config.yaml
n_layer: 15
d_model: 192
n_head: 6
n_kv_head: 1
head_dim: 32
d_mlp: 512
vocab_size: 4629
activation: "swiglu"
norm: "layernorm"
norm_place: "pre"
norm_eps: 1e-05
positions: "rope"
rope_base: 10000.0
rope_fraction: 0.5
qk_norm: false
attn_scale: 0.177
bias: "none"
tie_embeddings: false
parallel_block: true
init: "normal"
init_std_qkv: 0.0457
init_std_o: 0.0567
init_std_up: 0.0654
init_std_down: 0.0654
optimizer: "adam_hyperball"
lr: 0.00422
beta1: 0.9
weight_decay: 0.0
lr_head: 0.00524
grad_clip: 0.5
warmup_steps: 294
schedule: "wsd"
decay_fraction: 1.0
decay_shape: "linear"
final_lr_fraction: 0.05
batch_tokens: 16384
seq_len: 1024
doc_mask: true
train_tokens: 161600000
steps: 9864
dataset: "wikipedia_en"
MLP neurons of a small language model. Each row is named by its layer, matrix (gate and up: input weights) and neuron, and shows model dimensions 0-191. Each number is 500 + 40 x the weight over its row's rms, rounded and kept within 0 to 999. Numbers have three digits each. A neuron's up and down rows have the sign that makes its largest values positive.
A block is one neuron, or neurons of one layer that tend to fire together. After each block is what it responds to, as a language model described it from the Wikipedia text at the highest values.

L10.gate83:450478425519404553553475434516498609472458449514491524507532592512506527485483470458447516549524528507548516473506530485480520540423498506446496449499482452493508450509538490537535439463419492501534502463492554550495449491496483532534555531463495470485524508463509513493416469486510496483533450464460491496563516497476561517437477541557476472469538451548524486486550534519525597525472543494512544492474529474632451564424599489429504561446503540516558453508488575493466442521509494508458528472528496473512449573457516501428550522467492606469528520489507507446505532536500481513
L10.up83:459501555404464487439558453489500498496500503577429458535499526531489540576501515496530474548540571474484552489477502563483527434515498464478546555418493459503484454540490527488570503458492592512499533432436550493500463469525490527471531503558449490465532556449534498481470538500571535476498472521457448499463491515577513481510479475584425508483568534495503495496500571494528471488493489500433539495473486525492462486437498586555594419461522491522560502481481521492418502503443533485527469470483572459469415520464519469489534550501494529453501530526514518590405488539429511444
Word-internal second fragment

L4.gate51:507447426566464528438454475469486582493522528534487549624576532483536457558461493453444606465400491496474537506429541530467494540470456548481441422497491586476466437481537502539469584522519430525526497491499526479502531444500426511495466473455507458529506511504516547555608479562550509422516489493508470467482487464474541543458462500524493515492477478492455474505497434508447557523522499484514544507464507473517518530548491514449454462553544512514510531484519535540471513486473450451580522470555514437514513552517505499470426480544429514536524456450448536504545546495504513538
L4.up51:536508479437593484461474471510486513553509465506473518554620416417477432502544491492475527538523496476513572448508489490476465498524456528495488488466558502524471478463536496492499434522462536465571492464520582504470545442460555516525504482464527466484479529492446464488530518575552430473550498539476520524472535532445541495495446600505519474473561429471458493531454479521475505425533514581465438500491521471442470539490448515435483537461560496481513484533522474465529548508517501505501436524486520463584552458582558507463480432529512530509552484566536482537459616526449456523
L4.gate139:484487477556474512480468452555499500461494494517421531445582512583503434505494466485446505504554526553475498469533499486424423496523514543509425506428539598436459501400508515548540501494471492399506498558466517556540494453479523463530495445455524513450516535494524579512568498473536509469512485558521485492473475521498470518482517521452496536567458486525515472457484467573518546559456524545521530511518529419462446522410439465507453493483536503511475513489624502527505453492528523542444457426469572474536565553521517479502477542537458520545440462481496528508428532464474468460
L4.up139:525488501484531464476543459499485507451592508490430450459490406578543453492469488522463492470458491505538460490461415527480504515468547464518512499531455535486529524544523521570509475485511512497600522396528489458491528451486494376471495507481541499523503505455464552507575515489475522518477495421507486502459472496510567471577530462429464515482507481512399482468378472541461526486520523493567465508482510497511495452539528518560454455530541494486545591474481493527521477520556477499449412449460614510531475577581454525489515505488509579539515486527485456537502488465505489508
L4.gate158:541496445484526512549437470438509456534476459478488437518583490474571489517553505514553557508462494443466473500491506471463448523500536515456491482503485508531526542461415430562529484437559531483424483517541430522508503540467514503539576477528553498480518493531554494504480524501466532482462450567506494521395539423540510549493436570475521456498522475499451455450542479498575576460497485509491483468474529505487548481451465537514507441492547490530480486510515473474505532453554492478495472447380507558466544461398495590477472507484481506389463540481490476507530539564536599517
L4.up158:499434472458517506469509432502471486483587433521487499521487526607516430430545385471553443465569475463502459553528535547563432472446431534460534507499522530512590439509435506480518500447476449479500515459500515552500514559557469526435521474505506548495529483459454558527505516461496476481550500574450502527452489491556497520484484472496455509588489437528500495559486610544459477512482531539496525450488508460563504477487548537504469480509594481461486485413504441529442454460551524477495494464519533463499496563507470477529499501509541468466582435523433512531476456477489522490
L4.gate387:494512485507429584550447543516493564508510475542549496538537475493527505528468487538426441528448508562502471494465505529518464558455513474500489482551544534468489536438498454525474490503450456470581549482482589538458506434476583457471492496526583493457498471518437494495551401534478459493454552453459509523480461489577507482497539475431466468517469415520466488462502551577448580524514518530559482492489486497397491502517498524387446541529483511464512518453523474491544446461472490444534488502497553557469484571490565476494479477496557550469491550574557535505447501487530429478
L4.up387:567489510526523464499470451472519476480568478516534501585494499492550494466571457559484415459444460483552508467526501478446501515506498447505516518517532586433466587432388506531544496570552438536554489472498520524479543495487517541417541532455581492539466597470472523540538556475518573522541535487524459600526502519514508475409517517513474496500504461483467453568503535554554535500451516512477478573430484519463504474541583494469510485475502448477464512534505518457447521537516486435535478476496485545546437479476519490544529543533508549539486514569546506478421442465534509483
Plural noun suffixes

L11.gate114:486457521605448544555489505516521493477481491500461463522494545541517478496514464510494540545494507524536447588497539496508527499486507463549468486543443514520510453465449534533441508479496493535591461490544518559569528502469486584495499511459587514456547580433505498501431442433455482577502513444581474530587495492497588412551469449533450526535442568451485527469496588463521484535550465469523430522521582532475519502468490493472483529467546511504507464491488515514555479495513464535551437468469468563439490489524519464475536571399511521474565541476485469471488454501542460490
L11.up114:499433580520561601468559456521549537468550502517476417483504469517467459515470434493553493458546529528551545473489494472510554527516556550423536550500398486451536514454572489406590454523519491517541513502456515416485439556469500552490542495496537477513476453477494547516511602500481483508440475487544494508526510480509514519525472550523501510428443509505475479434518424566464562472525457485509529522504489537475503542476493452442485508489506565517507535505430570536495505531518525486473526451452400466498456472555469480501461478571531509571453453477522546504506497474481584529
L11.gate145:413517491484474533529473585576440527509501478515448426455461501472580525485532512584458530539458493514503499502555469487446470511490507507563570457488490558487474463501499461494520410576493477485468495452503497497467497474474430555492467541514497503522540504458508474484479439427440543505515498501507512518577524488570598405531531470435463552425489580453463562552468507509568515529514553514500486523518460580548476476478485529414455499576531525544517501497488448533497494507510485495442568504448519539450431527571539549514515472494534527422551501480527489518448474528460442470
L11.up145:536543490505521542561545518578486507549428577514453513581477449522550454468503460571515493465419485509451471491508455519486494476412521457544427399456506386459503485512496550539516528479545549560533495539495506514561499520456582483425529416493501511425544498488444473534454446476498531466490488469541482511532532444516476475515492474592544517544498489551544471456489518485552547551432497527536459523513542467473505444400512538478518522501526513461477539494444505504485560529430538564491472475492465525417517502576507480505519498528511525526523554500527495515554552475551451540
L11.gate391:528514540574542524560544520487534531549469517431476514529487603502402470460499511517492547526467459488492473491507516504560483458461498531465474485438416523439520437486478439506476505507460473477488512510518474491500456559509535506584515536487462509498544577466493486453478456467471549527523514507497528568520549460480530519546450463550480497519506448520561467423553486590538532526495519491444438587460493548592499515524540450522518514460503520469490426489440509516507418414489523516523482483465505530386500627463537514518572542396453502504486504516526435510503492474493502519
L11.up391:473519452456593454509512443541465535475506510499453468503525510514548480471423440518481507428459542463514558535603450459471503569465568462485514530498447426435510436505477553535516518485561475473503528405530529468597499486588516518509472475555550511448429523495485483471546506487459473558480539518504498456568476495490490524567563515513461535564534444456446471449546497444511513480475488497534556469536512510590508532496509481437528489479439532454524506459416496518458546540506479468458529515502458535542484503567526483458575492573493495521470555484485451561483566565536511501
L11.gate467:465501455509460518500499448508488503488476443456517517526530494500471563561498429494482515466538513520587498492480506442493510519514485494491471465485455423551489431446498444588541491423488495472537545488571541485506532571523497510517565479554468503474503457477453604559494522487422532467518490534522502475502462452582401514532524515554462527555534471470478473448439444514500513527535575483472515511433558555468469559481456582422588492513504516517562516441445520481537476504552464510461505434526447476473469545514442526510549532504484493547549591572444472462547437515497469509
L11.up467:445517480535457461434442548491505575512530424519544586475523501525533511584431502421422541554503510498454497510505501477540479521473493497479494501383492463506476505471442557443498473445553538467524418544508533486486527470496496548539501493522507473418476409554496491499467482513477519502500465443572509516459529457544543506476488556525509500497523527439536448502422498475556483555459501513553490561502535450418474588485535446505468509518501446533535526449461451509541571498563545529566483407567471478521557449549484518551509491536528486545555530559497540491478450508482483535
Mid-word continuation pieces

L10.gate359:500500523540527539483496479463483474440541490443494552583477462571515495535506474528475430548470446569545416442528446450440524494455555509543490448475445484628500398417521539537535501459464519520573456457503460484451554538463499568549529516515467470437478416512520515505483502474498452545497455507535450465547506472442537518536576534503423533505508480516524495468459547489508571561486503524534514477541536508615504533470541529421547515514497513527551444516518582467485505490473461561493522498563501532509469423517492534481449476442542455528479520522488480494482499526460496477
L10.up359:467562453500529550472481509468490530425520483462472538448508498539493582523587467527479522491507519521515438536487517477461535555468649503496495511457466458535516419561495396508525507524504504493542518518407557501520517453416534479516518480529564512460519453513446538501484520547468485565536477572503548527484528530522472497503518418472530463517478595518473454466521485500542488480459543473476505529509536492482529572568459533528514497466440430496523561566535574454461440504488496509535463473544494489481435425464490492417462491536432487478513504466454590553457485486501554469
Verb-completing word pieces

L11.gate1:471456516534478516541482462550471500520434470507479492429571534451495508554559528528478502431554432529504496567508486466536452567504509528471478455501438515464581522509553561475542450504469492476520576496502471514472521396465436538518501440544501496426498513557461520479587503483453497519432455507475548517528441538435483524543464484460469486543568480510562447546516458464469495552508511515542545560562513453525551497506492475515425509537441491532487466530507492558461433477412464541485509487551503529588526501500453486495518604442483439527504481456472559569459473473491567529
L11.up1:518512471505472453521520500525425485491530522496466519418479389489520511507471470462454459508436446510556529544541611464575522539503515502501543528513501493460509512470531438522520516444512517526454517478461473549582556508472496493386438463398510513491535534526436548496521581457528566423500512388441454493505438510520515492519527515511499494429440446499561545471488527495458541530525547490487525441533525499443522535559500504522504507522488487483448416452534509548504576500492473466487532513514462509467516511533512434525522530544541541439436468462532557502568575501479532455
L11.gate201:496549521527466513506556541468505513491466483488457506483425512524499520519517538513436466437565532493478472484488505492560582479479419481533477463446490495444569558461500471507452536541492461528556498484526508483542545442527470547482477471552451575520482500534489476533500461509521557558517509484446496516487544532521612562551450436484475491487500506499561483458566493475523517498449502479554525562533420402437497484492497407462496509492494455582476475567469420483521532479438454550552472532556494482544489540545438507632486435540438479482434500502486527504523423466480457476
L11.up201:514518478492526520526502508537494443481519452536529434418447510523470490468461461503477489522436533440577551563530539473507497505508500522520490507440514432505525520509470562526530572565541591480468530453464585466480457506469510400502500530473551448467506546520532483533415537483445511467503496488494525567468459524467443497493428495419515467480527467538532532575465541458440439474525512489464553481525482491471487522478469488487467561496466498431480447495471514541514525493510453508498510552512518546490609438472527434534539534502564568536349524486556549484531461469474574481
L11.gate241:477435491548458452496479477558518470487494547477560449524480459474521492524459542458607481603491463478487466556494552542550558495506443466463484454410551468512468596482483522517507555507490477525473537551454487455468503470470523424554474581461535513527522483501520462489528572550524490453448498515443461551471466506527518374465535535505521521512433519549600463517537490489488482425510511540591457515503495538496495543476481558472495502551456472490505523515477575501477527493450604466502465510498495538595441479513522580518516549536486511497470495443556548552490495518494498523
L11.up241:462444590518454481534465465510478590449577470489460564457516487438460513555518496459469469479462492504437523545533514589411553514509439518493491556589462516497517537490496498498559530537480425453567532456488533504535477471477481473445513563496553529510501501483472485495501468506571536529591484425477575534442434577465522531559504510479423491536509484509479455529522496548542557452464437488499526551538479469425482527492455434451488575481506468525505524564511496515506521555434516441451519525487505500452560545470459475529461460536474510421440484535484525484514508442538503465
L11.gate455:516456391523442460570521413522510536528491568472527525465470486518525488473506496406540489463588561500555526522504510496482516507525461503617469479464537520403462499481523533497532550482516485494472477515495493476486496481483483491476548568473537453475519525523514491568438522504517547435609479503470527539447464530509479480497454523505519492507557490419556458507465486418480521481522516464480431532576485484481492475497492514467534512503458476546500486509491476372497526508443541492511534499544600442560479485551474520547453525524551489400489475536533526447545457426424539525
L11.up455:521494530489486396496526455486447575530473469482527470437505501432490470509460552546451432503520454508498555519530461497418559473503489531462422496488537557496510525538462494475523508497527537525440470465532512529508561477609512478393508431483453565581504498509509450560463516525521521537510578512489507460528530521474495466546568564528492518525484548551499505470544472463523518503468550515490579494542457500506527528431543548530465483526476539498518560525472505476419530529481543500512573417465443523393543509506419510534529544564465513458503533554477503563504576463501497566
Connector after dates

L4.gate276:452523467517443459571457521552445465570489525518519481493580483545422468525520512521514505467514476511542609497509564515510551445508466519506459530468423469514499562455550506415585498503494525497439503484568538407463564540548428443483475472533463494452531449509493514492491528502531468502482429463442587541434473561393510518571485513457543483491420471463428533472426523517500465494489523499549483549533482507499566497487468464468535483524455555502516540489561547492467508525553493485479459507487441495559435471485481528475518455553457494483440498480564479466433462503497505479
L4.up276:504508565441481588499508493447485530518537407552474468486554503584516429491517593496531523483556436487499519534443548579510511447528530488494513516481524417502562533510512530447526500510543576416527509540425505527461521485549469513470490552598444485479552460463499540502514556520484566493493510552528583520444513469511527476553485542440493506553510446555459473537492518493520538503518434491517501560482523485418496474528521544495518545537490534478530530473571532480505508510422497488471501468461474490484435452520439515497433541495552460472449496541645470476498519554450487479
L4.gate321:501491508514511543499508482565569558555469483511438480565476421499474524493481517565518446525478496473467448510528600520477561441531461460460505464510420507515522585459525459459435506480526504606543503482503537404471515478493440481422536500495513432515470412483517520509459462510557557419531491531536501553485484493512477482451473513525521504543555513470464523447467581523475497462508594465484497496567517440521549520488506475476472571504492442525455512454462516468540509427454528504561523462507454495528446612473389525504464546523521529495523549497532498440552470508520498501
L4.up321:504547589470523477535521557539558515503520498539455488497474474513529494463484512501490469482467538477471543529525497552501592401481527462435452499482457478490603500487502506440482510520485501554559557518557495512440552509483439553476485431453569497492493489469487493490522442476554503526519433541551553547472520497473536566426423474458521500471502545508438491500488486519486448482464483540512479500484543471514571499570511505465522508462554574504511523501492539531412522472448514529495506522479426588514414436436446496414512518483483531405505530494573489491515561521435592572
L4.gate333:511518486517489493447549482514521485563453487491518440525476475456464509537497539433526491525495368490407430548513454406564585496496446443444438522479496503468494537499590524622472493602476496491446530566516522466481493482483504494460486500445520493487500530502546473502464495512525419419453510522571451503424450488563493565465499503445482473479443513549510500522444528466517536533503551499498554530495435503484575508547473487458507492477533490591543493455506468485448517486488494499477515557527416483559463473461480535489508459513434439480522500529486509538556561537517480450
L4.up333:498386532518488506427486545506503520562477485521444521477493544511458518500476450491573485437487409389544538499488524499531508464459492522569464426479457530522488542445484491474477564528484470487487544444604543494517441493516488523529482492527509420521523471559460502520525470461538528525568430477539607533558488476514465499450520584477433535498460532524434484526493546512438514457468404511540519503571470508474574477518457432466435561518515479489490541477475531532513466478431465507474553483547512567456512514495520504560525454529470500430523581520533492465460512519501507536
L4.gate477:534487533532517589465445534491540505534455474492546434513443492478524473528433472496490474552470471521529531509485447533548616470452528454499518377531502478490502564517546444460510508490475467565500553512496465438460498498519494535475549413484469504404529534537518522537524519480544485526452506545517530535480492523500473444461444491582485478517491483605470534475464461529519538531503501458599570519586510520500518452579435510444500545494477476604516439474481570490483484464501495472502531540510456501452474498502467444525479548453495542429499480492567554450559524521567530507
L4.up477:600398527526477571471466522450518511438521456487460496504535529537467512503522486552471461458443456525463450453499483583468494442475461493513535477488499484466496566543527543507574542485509438532534495508557492521455580487491523528501488519475484550423463514481512486492512570460466487530519478518567488523453541493519439499454450544496486513448496558503442541500508469563531530399572501535560507530511490519493500425536427577444494513593508463542487532465449468545435534500485547547549520499440521532462427556504467466560521443472396505449461496467545485484535506527438475456
Mid-word fragments and working

L4.gate62:558446467601505524469442412548399580457480544492523514520516413546482493467597487572522539524543469451573468500511478534521511453457500510452511493535475451501500459476501494471509501466482506460531528475489456467456497475471470536491440494531495464531514472517537542515507570451567597436519491500525511487481501491470533468471453436602449529533530556496489456542483478542520533526518507480485501538548423573535515530593524538534470520515446512496474562507486508481504540556523488479500526504464462554510467471482498515541526499557408574436450452515494480428479530519470464610
L4.up62:537490506484490495556568436462506544502490556467491489520544519568488503530528509549537443459519433469498432555481538452542463432528479541478451569530482512477476495546519425523538555538449472496516537454502561526553502459442529522443417493474471542499495468553517554541541568520452465487557641476474525477503487547452492473529493528537506505494573478453487480495438549531505500414471511525464555496493475459475483514519424457527551474510540612556553539499543500543428490552463462480479496490460506507533583491591495537529490554462481482563496449462511494482501414503477458458
L4.gate170:477535465433462461529483524501453448495504486475438458568558483576488522460509445494487497530501510545445500466498549441490483544477510530469465518500526493531422533431501546526529561467553482465540558495459500472494529544432528415429440507450541417541534538481469490453480458499529587518491477517466596525416528509468505439472424503553484461520502483585425489506453457452572583445491449469462490487556528510483511460503484500426477551495492524519476530531466511471520456444496487360483537495582524525543475501538445512558502502518507512505505481502466550425444528503502484520
L4.up170:544455528572505527487475555503458546483470556547461468537510527517494505525511520453459413461472460518448523460511525463489481483552514502526484495368452514471465458507584499532584572469509418539519497467541562439435551530521464506483495477559546466471530518485468512483466593491504504481505485544481507503446473435512535535488534463504438455490458492538515545501482586503492509569512427491488493489530529462504509528437439579512501476445550495528421496498544491525509437523521496491505448480580429485475510465581498537501498508505518450591546432522563503509603527499416456535
L4.gate246:542534538511532488536494444512498525510501466432536442522467475472525562474436511477450551522529517559446507500507502474548523382455465465503515503540505509520478521511550449577479503540452521491522504446532508539515497538510365572504508476487547503561577436530536468511526451518518516538527495530553485503483465484529561540514484476516448507550517516511481479463472449517540534454428521448450459522529483503547488469514485434504519466415605503524483575519451567506476429535481516499466481487516517356496549532479579527529513539443507479490511543527516505496498481566416556597
L4.up246:462456577435594477440460435451474532466474493529554489493504515516526528540489484421530477574469530522566490478535511609525489569504535474537554483501505519481445514497454483521538491515513565479482507513497469531529495551468512470417498472539465518476538484471535525522572533548552510486494473465525492526532476454432514487499544448478335511514498517490542513469630443469478466532543460497544466499440498575500509461482483500519451503516484443515529489547535556474512558496482502413470577482518532444473455566560411513578482502498484524488496504432488531504459533468533538490
L4.gate454:503460455465414497447505497503517467549495549481549544522585532533552526533542478467475454514485496524464625479531527484505532538502426575460441535516471498485499446455488517518534491536551492491433544469533502510475579507466529460458495505542465524527556465514499502538558434518575515514448458429452524498458459534486497423473486464494532568476484449496535510465489534447443477587527507485482431527604478434513476485499535430475477443498524535498513515517496568493462526456469509566470523522474483468567422539509489459428520481407575489487529537432518442481480536516492594509
L4.up454:500517414522480493479554430460544500559505456543523441482469600452498498519526519423527499508531494530548539537505559528581476515544483453490560552517503514500532480465542496527497540448509545512525520503420550542469497509473473519476477529533513493463507491515519449434493490583489490453561488513449463491441475464463516487485536421531497558473498443531529525449486517425488498486490415424505582508518415405474370553450551496539513495549485476489497450514447488425477445469471570491471445534540463541435496502550461547462478552573493532492506546498488440471567477522503491515
Mixed: -ery endings, "or"

L11.gate65:533501504540463565479470518505489486500479448516480477455530507491525498461548494471423464521573427579486467516578525451437505558500556542502559515474463486560544432457433512531480504429479490458552482501490501555458527528442442526495517465494458559484499409457520515474415506548502521493379446452524414527518566484484553510461515478523556509486524555513454522538483482512506519494462518538529423516484573509493547532545487470521518496483536453489559485548461535445449518489420515408524445497490426559500481505477428522489457522488420582475488556540428482468520478543508534491
L11.up65:506491572440478524467518495470432475508518507513498470524529519507506494495541492367448486498445467513438537462519525503388439508486484538517434548492513559474469472500468521494435537567516524460538519446557509520515579482493569478556429488530494478484484479484531509399566484500541482479562512489536478480470511447521532442528471478519462491497529462557446556530517493473524553551451521479427549483577475441511521487479453498513438542461529499537520501476442478519498508382541522411560431466501503569516471401530442487458517476471586509476497512493446449492477489521442491559
L11.gate115:504474472504471481454542519567493528489521427414501429541466524513489515501490483496497562468538522561467446480469516532477508543406562445486515453527501436698542482547509529447496516460500539509498483460545480512484509515429511557505593476463535479479543536502537510536411486496544547462541521475530494476510499477482482505531509571530601511471520513404554494481518554522521506496474527503571433482506520535482505499477553443511583497454521420549446471482521520428485457547481518557508445470498435468484559477532510506472583477517518465492508456466455527492472514502460499545
L11.up115:522547499512492465470560554529556505464482460426589362505539522480499456523500474469537490520516532455487526532511517467508537493510542507442575461513451512527473441534531449519554443479519533515578506437466539487466481504503509500500459544507485528519531505465590445407498466505491457576527518535456535589494493557473406459525486491496501521440430491507522493422497533490460486527485589516552534498401434536462521507513566430496478510570536478512506540457443512519444481496468454463511549422489501461444458489479457496481475460543498423485572509466496506431519511564522518479
L11.gate236:526567464465454546493459549493453542570540436510517419514475549499571474505462503493527540541497443512457481538552525488485495519474501473538520396505458488508511431429486521513490395497474486546561484549509533561493497425437485531526462465492508451526538526481448541455481562550577521494412482538472489484534494444473392462526494527521544449496538394477490475480524515559552489528476543479554457533496532540554516403488447503505458544506533490536538544526452467461522457587498495480552530530491433524511452514514439482545448477481531508478534487574454439508504572471503480493
L11.up236:495520551506464483491537498472517484511544533487483426587461544504558467489508496460508434433482526493462524488466554560507493445537560525471461447441448482575481582534538403520546481458496539555471479442543443544451459488553522550479465515452523514499495541472491541497508534440550487560444457543553434529556528510510452578513466464515450485527481526493525560527538551540515471528547546501470448491543493530504440436436505514512515439486637516480481498497538523463489515473536480450597477462500466474418518487538455519539450562489465446518465483505460506465444524536556427513
L11.gate291:526510459508511512529533445487495476523497487485505527520443529535533536490501495530485523426539459531512520503458506454437526555432540499512535482386472545459468491498436434482519462494512430503533496497510520530420524503454545512478535488375469474388499459558462476444467485494500466532487520405530499531572498516531522483428461505531537563480571466441577512569479522474504535518497548450543537501528520481466535484518446554501510505450475481441606460523490577558474449446462483529541454444576426452504559447564550505516450481505518512437447502511513468486461462488459477515
L11.up291:549563434506506478469518500510458428503537449499482464466502469463507450549493508508484526452480521455403506488496509446473548510482507562453501547495514498508446451432508495470432479456470532516515515546483475504524565548621593516544471511577502560481479486535492484429517507546521521530510466443457565495515525544507463498527464530526553505556491441537405516532495429485479429591509518454530485550460465519517544436471434534496499455546490555481532451522473530443379463532476521446483519438462424469538493453506567536521493524470525566495552579530476482469456476539483515529
Verb completions, esp. saying

L10.gate284:494468522509543458527541490476488483480466436508460464491483523484447521476546525491559474525492482535510552449500491507529587492478481482519459477515484496460494429560486508541551453518524522510486564571523508477478450474431497496424529471507478422479607573515443522561498476523506578482535513418480578543510437497477565479493324487476521504528484547559451507498536420542486505460508441515557477516506425494500475517462489459550549565439457431458398493444546479501536517470469535541479525518421463526555561515532456510513507483505543484471498500458508498521456575491499517490
L10.up284:505471532513470573456501475505445497481493533463461438509477509524534563530553490533490459506479517514503498512477575475484462592478531467453438568368470466432487500498501508499534539492557497418454537512481538458517559484433448538521501516524445498438484456590523550448497508477579503516536510511452417531438497492478458460487476490519553463556415443422434431458513461468518503512565474541517544527516440440511544547534519499477497522515503517502492439494555587476448491504508485462505510531512438547541382485507493536543485527460498546524486558469466556511475451469569524524
Connectors after numbers